Weights of a small transformer language model: MLP 512 ReGLU, 537M tokens.
MLP neurons of a small language model. Each row is named by its layer, matrix (gate and up: input weights) and neuron, and shows model dimensions 32-127. Each number is 128 + 32 x the weight over its row's rms, rounded and kept within 0 to 255. Numbers have three digits each. A neuron's up and down rows have the sign that makes its largest values positive.
A block is one neuron, or neurons of one layer that tend to fire together. After each block is what it responds to, as a language model described it from the Wikipedia text at the highest values.

L15.gate15:127137124165137078127170115124097121101113105105086128151131071108119055152107126152148138090106163190168096125120097107145109143079085116114088140124136112111103123143184129153142139105125111077128037197098149122127097114123157083094114142137092126071091119053127106177136156165140137107
L15.up15:168147129143081094136151110178134160172141090118164148150103086120126097132140092146070052142069127092115152117146120097108090127057127108096138099158088091131153101113066197127167141180174125132151109127165149077115167138097140100102160166049119083179122121103110150175131125180130137161
L15.gate95:169144125109136166139136122127084200153139173152051121107134045169132153151076146138105123110147129095107151096114082159142149155111134108146177130159157141136155183154145121157155155119136087111179118133110150143028133111115165135117119105156162067131126097071175104057176084160116141084
L15.up95:141098077160065102071100121119110149155132137112098094142065108126175142118164074144197093088100110172158115121127115126165116113170159112124078150075121032168135155126192055091101109115087132180135115143088111077109118199153149087190148155121109178079158117172092141109105134139118114150
L15.gate150:142152122126170185134098152153171165119191121114142117125155134074133167148103121114088097101137123115088149118134156179138097162112106056106198119131175069088101104181152130134110081142114130156147189135146112152114088098076175122168169114141103148091122108150151153104131121155095137168
L15.up150:107165125141136151144124148153134137066158112123104099195059127147135131156073118110149130124133060148172089160084150114135091132125076164059155076153198142144164093124154133134110172111104124189139096201158125110138115122116088105160144201149124042128136107138172183122129165129152112116
L15.gate177:104112132093125154106156158143144152132109139136154130113121149111171105061097115083060126173100114118133141181155134075105132135166124083131060176104165093098149175085191171152117162099104101152206153124054168091125192105164108162046103151155152091104143116121156125148174142159167076118
L15.up177:130112097152145095109125154120075166155121105090136111124114145156147141085142090089126123120160136086139093124084157163128165132115112116142136075132158114100119085147197150138157096110052119118103119082093161118120179146118134165153197156196179148182076116103188132144149091161198133126
L15.gate222:142104119163039214163109135128107157153116129119181090158088140124144132129193136117091149144155156113148160134111089180088134179144113134133120121134126124151096077101070137083089155092170143146116065152099137093086162076146091179113114124111100090108122072087138124121128120133157198111
L15.up222:066165131153096171144137097130084070120156094107110071107158038149121146133169115123123124147159153128104101149147123148127146148097109079114151150076109127136178095159082129155143090101090113134178098083149112144080163071075156129169038144081142141133041181105123126140122070134071088152
L15.gate401:135108106140153149109140157124169136125113119028161149130128109125087136119150075137081174125143083133125136164165155136175095109115137098178131140112153081151168181116106108090110118079155099132137139177143164129180148121089099153130146154144168072102212135178121096087136107096119145160
L15.up401:047146147154124159140191118105087114153038149111131128174105090149106113164124117134128182175104132130155159111144166133149133088132110140138168153163135097180075141160143131114145137110100160100123118129129114191124136120102125150190126144130166142115161106116179131105208092156083101107
L15.gate456:089122105091120128095137083109083138135123128166122218126093092147124094118081129093160080151126147133129079169171148152165132137089149080126136180138081132142173127183097100079123111106125083167182133125114135172086137105081201144101177074156131120113181054177108154134096098149076135070
L15.up456:125103105192144124105115115113110144153096133162171140115127121080150090100107145176119054115143158101133150147075076152093106149151155136171095105104093103139135169152108192132096183125139029155106100165153128130112151117151162172138134080151148141110137087196115141140119112200117154116
L15.gate473:115108137124097159126064109117136133168144137087135146149053142074166141070082118108072150120062120120183159093175083156047118114099127122131125138148069097148102125122129152135115121118163075148198100209170113135099110160092141150113164122182102093126156195192114179113119116128128147127
L15.up473:123129148144134195142126136141134087139191155090118084126097163113079151072128145100168125081077130143100084126115136115132146146130142137148110153100092060112147140126128138155094158157118110144208149091061089154079098140090075152108166126085123126152138112182102135094147099117063102094
Responds to: Past-tense verb endings. Fires on the "-ed" suffix completing a past verb or passive participle in narrative prose (changed, opened, replaced), and on "that" after reporting verbs (said that, stated that).

L16.gate345:110153142180128115094131095128120128130090159161126182120094143139107199158178145199130151145153132188195143110113131154127077116178110140110098192104108139146101101113090115152099116123156064168142091180146116116136060137185166148131210121138188013125110145112128163147168148101044105138
L16.up345:118149136097129184107121099114116185153152159111159149136091215095172117157197082144115128075101156163174134128139115103120134158126157163150131199067110120106085135150152085142155050136159134142129136176127114153094175029158179126101169116126162123134129146170138136103187121139100104142
L16.gate349:151089110145126142169104140163155155212162166156070131121153153103121119139144097122146087207143166128113118096190140099133150176085108150074065038126097115077151136130168104108051162116102114130146128131137084127148103112168079119108110096114148104132182126102066143138047114125093118153
L16.up349:103132124153178129154130140146078126127113146070130135109170099126160162138157146137176140083164126119157223142167196118136122081131160137136135184145151134116116071108163151133094173114111138115158128036124107126135083109159069125135110135126088122078188147129099178124152126113101138137
Responds to: Newline after headings. Line breaks right after a wiki heading, strongest after a new article's title line such as "= Ofer Talker =" or "==Early life==".

L17.gate28:136104142079165106127116096139164142150156099120206109143162146074200112106157192119134155120163094151112098122171133108116072179103189149123151074103154126105107104135168123099144146102099091115180105096135129108111175128132083116157160161132143141130152116187167111120144163094158078128
L17.up28:085101120094160138109120073146092123062123099082133080165124138194128160072101182134099228116108172158127098126195183165129140176144146099167129138078128110090141079163178146128121119123089143074099129142163146082127140119116105130136110116131149164160103071107188112115136118132132120121
L17.gate227:133129110163123150147096107169106136137146110077090105188170133136131080131127143133123149164198114137120171146090098104126069102025171141168118099116131126071122107171165113104192180149107141132102137122091125130083134121132176121162156151171173137148094087141128172131175089087178114102
L17.up227:170180081153144145090105136135138119103149105115049119142187143176109100108099084146099137162167096145148156146141062143126095110071134052178131154053135115099141158158140135121171186115116184146115140174114088133107154147205092101196138130161176156148121102087155168121137086099197111150
L17.gate246:144143159097193119121149169119101111113121086096157038170130154146118130142114138124136121116160154112053192101127066170162156072128151122111157128082105103168147103085138169106136156043118146145110097081148077083103136123128173102133161120145150185113213109108103097135131117129133115117
L17.up246:041135138157142138173149085099104127114090086126126169142152108080098142136104112120121078156119154134114154143126047089080143075092115149163110125135151152058102170128148124163176165127125155140127124118065124123101094193157113111090155134152137139138125206124228190187078161132111102042
L17.gate345:149138146119089177131071139134068093164073102126083103097145172098201127142020101154045166124134141159093115152159094118148183120066096127136195115084119123104150119157088142099090153118175125134104117090175138123134142161159151158113136075160146150073079121093178141091115137155091084088
L17.up345:082132125074150166096076087120115141191173083147152137093180079137135118080045126101117144161154138152118151150117093173109116133077111172118162100120099125106123173143175114109128144138208192122175148115144085085167137129114108177157126098072124167078097122065086182088137095084137144151
Responds to: Mid-word subword pieces. Middle fragments of words split into several tokens, before the ending, e.g. em in Nov-em-ber, on in Opp-on-ent, ain in rem-ain-s.

L16.gate41:084107186148136101127122105136086093064181095125179115134062076129103116139122148124108107120134093089182166107161136159114087098093130124087131091124125113060141149108060175134129212072156140113136096185162074145168141159075118127072156099122101193143116143179168109122106144083089132179
L16.up41:180117133114111098134118116205128132124133133093112115133132143152164105132103125131128149100144127110112077102144082121168176106124082105144189132113158122165113157147151118124083086104070077102189116119124177094141120131143090116098187075201134114135126104136142161096166138206157162066
L16.gate43:121148081154137091141091097118117121097142130126080159169121091062160139172149059145119136157125095133139065199158113093106171159149066114086122177169112107188114137112162148100102085089082208080156161134139144174150119086066126143162151116109200119141196139084120093124139173160124078185
L16.up43:155077141110097128094151096036079163137164102119142112117171118166093093132146120104133104155141095165128143129131136144094108158094135150109130083145040061142113130118132139100059150131178136110098074156148169133184137074094092090130089151121114167093099113133100159085156151095131132144
Responds to: Word-final participle suffixes. Final suffix pieces completing a split predicate word, mostly -ed participles after is/was/be (reduced, presented, described), also -ive, -ant, -en.

L17.gate11:091069089145138139133084130148092160094102130121095196091083106085146141161150143195165114115142095160162102191136140122134146007117214139124100113094122119138105178124129077108082117123136144104121093181106096099130096146075158139109150099174117096135120135146125129143095095089139112104
L17.up11:087123150084118108161138093145086101092167088191105056164158121101086086142075156082136126129100143169126128126134134112142153187058129110159138115153179099156130130116104165160114118180114140118196177131132141069189114157106085124058138081099116153163099153066104154108108144082175128083
L17.gate338:089131128164137153094151131109137102182147124141090137102089124160124145124105088143103127149050163206150113171172139131120177138130125045157117132129078094122098167121130091148155152098129108176183136157144089142185085128147172169102084131169194103166146163170136144167144114156168094103
L17.up338:107157178128156057078157122134100164081167203170078140142113102140062160187141122135094151109175106066131131124117158141129169111118141109134166117105140114124089135179129094140130125087087115137124113165145115189089090090106172158089123073158097133096165112108122169139130113039114138101
L17.gate362:068137138162179121096113136047121189133191182132092135151098098162138196126100111101130165164123132129166074111162155099098149157142159056087155153116150111090097110142126156114120174106108095142130067159168156116148080148080083095116145143177190091174172111140145139144092078118155138114
L17.up362:053125028102154119135051167107146067117186148140088063191138118166112118131102096170158107096139179138162107173145167143129097109156143122142175115089101171131126184136174133100056120091086066121135079127153100068148165122077135105113116105093136134117169140144109132103098142095128155129
L17.gate449:133078063114132157206115129106112110127095137121216169134111187166154178144106085143158153121109142125121082112146151106106105093134117085153233141153101144154138134191169099148083128120095128123186131164114152143121089115124156110115183122163105099132117119165132155144131157127148089137
L17.up449:139101111127113101150131168142069088194112121051129151170058147141096146126099090092119148069100138160184099094207140106125089115092143075180162060153135082108157117183098124145135110176131162101143152159127138130104068094116188112167135080145108119099158180121147136124127152154140160065
Responds to: Word-completing subword pieces. Later word pieces that complete a split word, strongest on speech verbs like sa-id, st-ated, argu-ed, plus howe-ver, nick-n-amed.

L16.gate292:145077105172140119176114107086087150083119090133110071157122073152105118090167109095174140189099062110136171109124104093188119111156095134104137101114116154140156092073098133121131102135130139102160085088164152124114102170135186135102102110117188209145066120080121114132147167079102099210
L16.up292:117114142128124087153089067160150146123180144177128095203132182065166136122135130162135187185099153156131192078115162132142130119091140167127136090093147159168079147098046119149111139109115144117182119174118169139229140121112100109124150155106142161163112138199126116139151175112111129148
L16.gate455:101142147117124105160127054166108075117105169074142148115129131191148147136103161081151164140097104070118100208132151100141126144102126146099129095071078137113138140163142157111102104127099164127204112118123091096143106119108176169118093122135107194069117084148101093154102076133144132104
L16.up455:169132108133102162127132083087120146209096148068155142118100136170151123115140109131094107139107107177098117126178116178082088094123133097146090112086141105158132069094127128192141143209159108138196123066204178148174124093147129148173100132155126134162078107095130131125100120158186129099
Responds to: Are and split-word fragments. The token are, both as a verb and as the start of area (an are-a), plus odd mid-word fragments such as inc-re-asingly, p-s-ychologist, o-t-her.

L15.gate0:112135128100098141145151129068110144128091153145138092158082156139123116172201151157140103147101151139103097145165142150080046123138157160120117152099122135113137105114133099166129188152176150184079143106105161146096122163055147134121170121082180198075157120097131125142073116094129155145
L15.up0:116189115087082072133104112108184171091190149106155105146140164084133157175178122112078152048103134095171128070116136108165085128179126140178176156167116101172114130105146170084105141089136147115144083107144097116140097098126156141123124151149170176131091172082105160132074131094154134173
L15.gate13:143139102158159129123116099096129116110088136097135109132110096156104200181121070137099118093110151121154127129133151147175123130112132146115087136128110150087135087112130095107124139147121082113133095146126111200145157154156186130109163117196191174074152121134099179095143072163165119175
L15.up13:091129150210088183108089135176146128082185157110127122106106169126155109103104090142136131128115113105094151166142114112148113135106166155128126147116123165124181126082064132088106073135186056149145101154127091081178103145104157170166145080154168124104184137087137221068154084085131109124
L15.gate39:103153117102123108137108146081136127199066059146113129064159070104084073165091165167125112105119219085093141152129138169146115154135127130138086146226171130078133133137142081106095173079159110124136159151110155123078097138121137143169106103186129049097176088086095137152135161133156088136
L15.up39:134106145088135165137126133175103229157145122189160107143129118177099110167147161148118147177165120117193085086199122122148140141170101125164138127133160139145135132141112093124147142131197168149116090106134139109146135158113074092146165136059093162130118166140103176057144101140146151171
L15.gate51:121115120115100118141151114113182126151107126111117075131119084092137168130053154137116164123145149089158124147155120092131174075095114098069146133183175114084099097129164134184152104149152111045122055170059165124118108129089155161150104051114141101072131122100169174125152140143112101132
L15.up51:121083132159096136109108105110148119106068093136136098086085104122111118151127093109122172120132166092139068085130134071149109120148148190150075155102175028123140105133101073176157154109106171127081089122084134104144127235117144153143137199151135124127149101136160088197161180095189098126
L15.gate62:130141125161139106108115118092083175137130137125142087103124130106117135151149138098111144130166152177094115147124083094117162232139161152133061142068143142166093084146083094129110183098096138174055109142083039135098143185127119143096120100084162086146114096080124115094127124117126139101
L15.up62:126158164160174151105148102118105198127115141122134067129143156150073122101162151145153123161137148154095091165150108124171186200125119160087102105122155101120113110091161114129154176105127177138095126082099076174101142124152103090129128103099153117164133147101124159157149077131128082106
L15.gate67:118124149113080144140145158128119170095192099155072103139172147147123102136104125130132121087122079132146108103093049114125154149107040089151080050096153095192126131125178135135146160143133147081104102074132122156112118104169105159105147119079139103120150132173077061077108125115095112117
L15.up67:177133149097126171114072148204101080127161154141161088020140047113135132142210163134155128139101125139109140161104118094115138086135139116143126071123155119148178137129128123158111166139109159080083110151127103178133181120135074081086087063113108091115114157135126175151226121098128160128
L15.gate101:141145174115145147125177117093087124137141115172157176120082144131081194121149153100166089061106151126109117134159168153148130137173080126133103107126104107138111155127092106093091173129175149147132111107152092073167145139164199200123131139158129120104112123069076128156111169068181129140
L15.up101:131168129158132128112111050193083069104145116113106110109160114116154149149182121074156119163115104142062206112184118116134195140125132080153142116068176143156105098076144138124138096140148184084087176129064089109089180123158134149135162146125071143045091117107144124142110079118091178159
L15.gate184:102154126071124132074135150044167126099123185140156116102095111117153159135148141079129092112130102119135193155123111113119138097131088109117099119139122141177118100090130096228182175197066114137086101116155124161137158129098105068067165128129161140130110126154085121082125131124120138158
L15.up184:193137133097148165117104132082134100183134170112079067133141159182140126111148134112116123109140090144114111131130084137110162126151102135061114153097135099178089145122108103144177107103120154106093129155091086171182128121096137137126079050207137140080131103169077100138149117107147137181
Responds to: Position right after names. Tokens directly following a proper name or title line: the newline after "= Name =" headings, the line start after football score lines, and "was", "as", "'s" after names.

L16.gate302:122134124158089124087140088118092066084153114045118195157088137123128126102150118110155135187177099184180108129111131136133143134100122119073152087121176067130099149154177133187071047120111093127133092139102127109071151141117123128128141092170072132088120112100166166114082116096100098131
L16.up302:097147120143120102139110108170147145085092116066180159077098144143079142163129096173090143108099113155092145178109146213137106109146131127145183191122133170162078155116131101118104123086127106162116098153076125110079130134103151144123069090086104102120109100131206147183114167134139119094
L16.gate478:179137125177130184113096164096120183137104149127154150103106096095154153184166092146092112162119090069116072148179129149171157117169157111080143155113098099110158105058105132098181135143142100136156132132158070138151116125148158148139161091150155128074119041105146127121123098097079104097
L16.up478:071161145160094156095129105150149140076190154080143172189186134086133107127122142147126112070153131125111058105092095149114075125143151158171172137071133117135139158119119144104095113183097123149089127140106127069122107102161096194155068138096159116147161137125099134154130141166104139166
Responds to: Heading closers, verb endings. Closing equals signs of wiki headings and article titles (= Khumbu Glacier =, ==See also==), plus final word pieces completing verbs such as told, held, borrowed.

L17.gate189:148102138046100126138043143137100093137128098122107138126063115138081136088169142123140101144124059105175130108159186177096180114115169098150142100158162099147155142113138106152064133128147132095119177163137136137120091169091113138182154078138114186141161094104148117119120118110098123098
L17.up189:173124146119094126063088082098138117141131140176152135125191120180155100158159127100178126069145079130160093108160134178148129095156116136105167124162146115151133158136121129130180134098151157093136179169195140134127070112102128077172101115166121127108046108151080164112130089115125154147
L17.gate334:163153082084139163124109127145094126135178143091163187123123018140114154132160132176172088170055107152177133160101133115091153156132094128078092141104108112175201139052117122097100111074160132069136068161127105064152140164124098109092084146129144169184133129119155130118095113140084154188
L17.up334:132093111146159131191113147117103093092180142152084154124152114114148075105106186147149122170107071147098139089105175144082104135111165143142182105100177106177114070164156159082094126141082129141158198133132108171132127102090084196142136100163115169096119118169124104151073145165164135077
L17.gate383:129133188173148185136070152138138150138106135124112089161120161103113128132102117118139107086082088142146104133122120219058103121088158143141172154066181165128146125156192149098067131079160081144182103108155066107111133162132119127119091134123121192127166072154141108066162112049088119103
L17.up383:115119149212074156117077119091138149136155111165070151124150096117120100114119103159111143066126115093165054152092141146090107108110128164094175079088100078164118084112105168086095159094168158153131121172115126136158136176136102142087229086115134127200135094124141126078139140126144109108
L17.gate438:130119146109110124131060123119148123167152177133102151175080157144143164110131186061075119117148156150156157119131119133071126160089132158147127172135137101144181099118134114117125074054146102099147059093091166109121172110069091118099206142118061075140149101123049135120118129087180175157
L17.up438:167100157189142213097096158065134136122152117131078112161076079107101147158108187141134145093145125100115111119126122082126129126110117130113112138125110142094154165157154154131129126102193112122161049066182054176091112160139100095102169083116148131113169102104122136169193145155114111143
Responds to: Past-tense verb endings. Final word-piece completing a split verb, usually past-tense -ed (open-ed, liv-ed, continu-ed), also -n, -t, -il, right before a preposition or date.

L15.gate3:143108129118087140077116167148147047101161078141139129116118136151113195058076121135120151090106138155163133126109107098125106069156118103145171130130060092085126121155136102090147123147107156154135090093107100121122120111068110159079115087136137160111157174101173152102093110130162166072
L15.up3:127140119118124143060151121127171146085125093137184124101139069139143150136090124099147119133148125179170122171078164149140135077114030124083082133106108095183133172156156158171127151069144104075145160153149155185070066138117148099113146139142076136053131125192157080138190139106105067135
L15.gate104:121141121128079150172148118105095123125127094171152130138158139140142114098136113054130146094112141171175155167142164118173134142107086098092119157110131127125148122175176092117139167050142100114162035145094153132114131107077088123165174107126113160161134133134165145068201170093082080107
L15.up104:115125143120068135131141069165086170182112182134155124144173122115057146093171099074158081122110167125147186153141100157128142176144097117101194117135178141139101123124113042120127146170184108130169136096118132091171081067142154119144119141138162156087155126178104128114126168145130105143
L15.gate142:143103152089095158113102102143148119084123153138162064179124105133190175209146099152144190139114143104165169126111163059144089155123151145092147136109159146114075114108086131114126100127102103156096132157153143116150092108191167110150205129134046123096113087107148139120148170149149120114
L15.up142:155097090123151073089189128102106175093161217136118113128148157146157183126101170097117107153145111115086136101142173079118139148069150116157169107094189102120111121123164128091147162086131045135139116107104153153134057112144114103172135110100130149121108160081138152156127071083096103127
L15.gate213:115150104118051153108115095137161170168090121098164155178120169108072135084194139084120108184140123129109108124100162117160112107089175037126195148108158090094130118144181129129206067150104120157155142174119118138080109112109142116152158143150173148144117125160094089112120136093165119169
L15.up213:117128143095128112127096138094134096138126195183129156135106094141102164144168134130119110195099124138116124196130150202074172155133124089094171088114146080093168101148159122152146135134163140101126128093192090144110113168126120147128105162118152118078134089103143134094147192078098075127
L15.gate247:130060189149158100097151085142136088154112118173127166130137071077148111186100164177108092103124151027072127142144147206123190119086137099103146181155060123176186124121136136076127190112092177107108089108085106149102151153113118131137167153145120174111145095168122129188088154110098126128
L15.up247:107187133136111144092150110111089122195119133191131169148124167175136086104153192141100070157145136112085140192160139192142112161174069135105086177154120139102146167093091170142110142103080116151105104125149068053114091081150080150113109124097114134140135101134114062106088120144091138110
L15.gate322:071079114117130112173092090169132092126122146132115118140144064066117143139138184099125115158130060118132136165151181207130111057142148141144200157141171130155200118067104173144086070134137132083098119148168088075163077199108125113117131121058142122210148083086090100144128088160120160126
L15.up322:134160131184142105134099104132170123137096146156153128209161118138113136160112100108105128132104144159121130136122072162104106072086175154124137135127160112122221082094086139184142124140139150120112072187132179097156164129148179134083204110096097130138158132141149151165140125095168139096
L15.gate372:102115144147112168209067118114076053132108169111131186151126134097112215146175123134157143153219125113135137107141111130133140117101097084128125082138135115094097167147154087131080101092167122107127101156114086161137103081052141120151123141147126140109134058098162175086158121164118095117
L15.up372:112187079092099085088101122128120198103179098077155182103096106187086150127141108118090142158146140111184170162111157181135160117133150126120159130143094102138114080161139057108102106072120144101147141170120119130143080155099117133140106102133112143131158075109169137172123120110157097161
L15.gate383:124083073125136098164120058100165067115110164152091170157138098060127117107078147138123094095164148097188128126135139032103112114065129147100139175173146138212142166113135081119139141159149127092108171130118107103107107069099110147124110078094123150103156127102137133168142160152135161162
L15.up383:116135108125164129101115073126064134053159124151153176142145101070062133053144149110105104178127131087115153147040198120093182074058148094103131131132139185140112128123125165138118132149116117144154109094102102159125100117131135164130088161179110172124116082111128069160126105150138149079
Responds to: Verb inflection endings. Inflectional suffix tokens ending a word split into pieces, mostly verbs like seem-s, explain-ed, go-ing, dre-w, often mid-sentence narrative.

L15.gate26:153120162101140141136176077114087129170096117127196122168159119173130123162116125145139144119145122169130167117095153161115087130149131100085172122152136106174143125135161156129114096098116175080158111126133081104093112123130126144102157082118129111128124166170165158156109092119200157122
L15.up26:105143147117079193197163163133090069128111129125097165136136125127174163127098121159113146147143163154078145145070149165149099103129111114105186149114155134091095129168169154128121113135123085188155106180164184106077132133145116125109104117116117115130138140150134115120104101120147124131
L15.gate87:129127140056143112093104121141129130095098206164078138158127146100132161145104097160110104173162175123159154146070084134136048140109125140133145094203138141181136132172175172159130105119122114149171129122148062159083104100132128141133199100176144160106169146057127123135166110073189168111
L15.up87:140088049129094137095118124112110128094099127113108133133098100143136132051120088097136155187134158171165113094119095137113157147094164137150093118135200173185150100139164107118131097164149123148093125145149156190094103182108087179149107149074118109136071126108163116200200136086106148148
L15.gate105:135119100135102145229104142176187175156125115209092119105043073199107097094160152105129175128157094073115143151073086126106143113094117140117104158178168135124166102132174170178092076103160145130098118091166083149189103142141181123091118124089119132130125122143119040150109122107131114140
L15.up105:110098130153101176172129151104176142133140112098099190085145131115122102134128100175130118086120143094147103138132117116078156178159138148174118136123087076080100097164133111112119102093120107173090131118083186075149072146137105104147113142117108131104082130150153082137130178075073095094
L15.gate110:109113111128164126148116119121155096136103113149100117122106100112138117114183111111073127123108112121117111063140061124132107159139161150130133120160193173135124145149172167017156187129068084126084142154146130153081115169121156161124127161132113099090092100154176182096097138142113141124
L15.up110:075072097143134187120116117084112174131098133104158150164154138140098172137086152109132186145160154102155144101086091096081053156108158149128117097144116171107140145104089145114143103084138142142152033061113120091083083098135100096110170156095075100144127107090130088109053150122127101109
L15.gate119:150093143176170129119095123086102147146164159110124134120135175130137172129073125092129106140095117129160106103150101196120100099111093119190069123172115112167110118167168126108137147103122152151173122224106154125089128149077151128123116138172097156138110127132155137134186142114073107147
L15.up119:121159122168135139138123167135067090079144144162058103125175130105162167126112085133137175147183170138089164163131126142097156110144152142135090156149143194085196130132146106121098113140121115101113126116120159178082048146084111146102126102125161135122171089092153106121118045091131090130
L15.gate366:135165120146119113195156124112071144137119087131099117152139111147177135092138127104146137086162081153134106136149134148094128165126132109143119114088077130131099136173109058126102174116073122063100117165105138124164089113158110097149104126145113122065217143141144108117171121169061113193
L15.up366:112187135111147205112139176093151145132074177107100134142120123123110112133158058104149127171110131116146089121155094106179072091139148114123110123145123127116140080113098168118100089137175174095122108145138106133184167153105143165100239155127133072136102131113138116142129076090206115115
L15.gate480:139121108158097147142133107094143094102046133152153165135101104120160151127071111145177188143141139063073154108138104133105116111117157159107161153143082125119080151184092137119117091147185145096107111100159135119125103121132125139157117156135116146127168144131159113134105127121136086165
L15.up480:118179080126155123174098134133107098115068184168078171168126100116100103116140151165106150108131157083138150124138097204114077123156169136128118123106110173103101147149168088131182093121122128132047046101155104134133110139138047128149122186145123133108115088195137071118175133146147095141
L15.gate507:114108146121142147150099110134098115162111086135105140143125151187072149116069125180092105102117048162082101070126078018139131144134136176123111115133130110086098139069193126094197117153138086073092125098142084055126141161119129102166115131140179129115096125172179086171122081145153096132
L15.up507:130122085149118168143154134174110104150179049148119099228132152120186125082169122134121165142146117194072091119180157117096091127076153088150132139124117142104087119073143094210127094144130170155088146107130143157152145095108151101148137144133130152100155146124131112101074090092147128159
Responds to: Mid-word fragments, "increase". Middle word-piece fragments, above all "re" in increase/increasingly/increased; weaker on pieces like "ir" (inspired, Beirut, Third) and punctuation after US place names.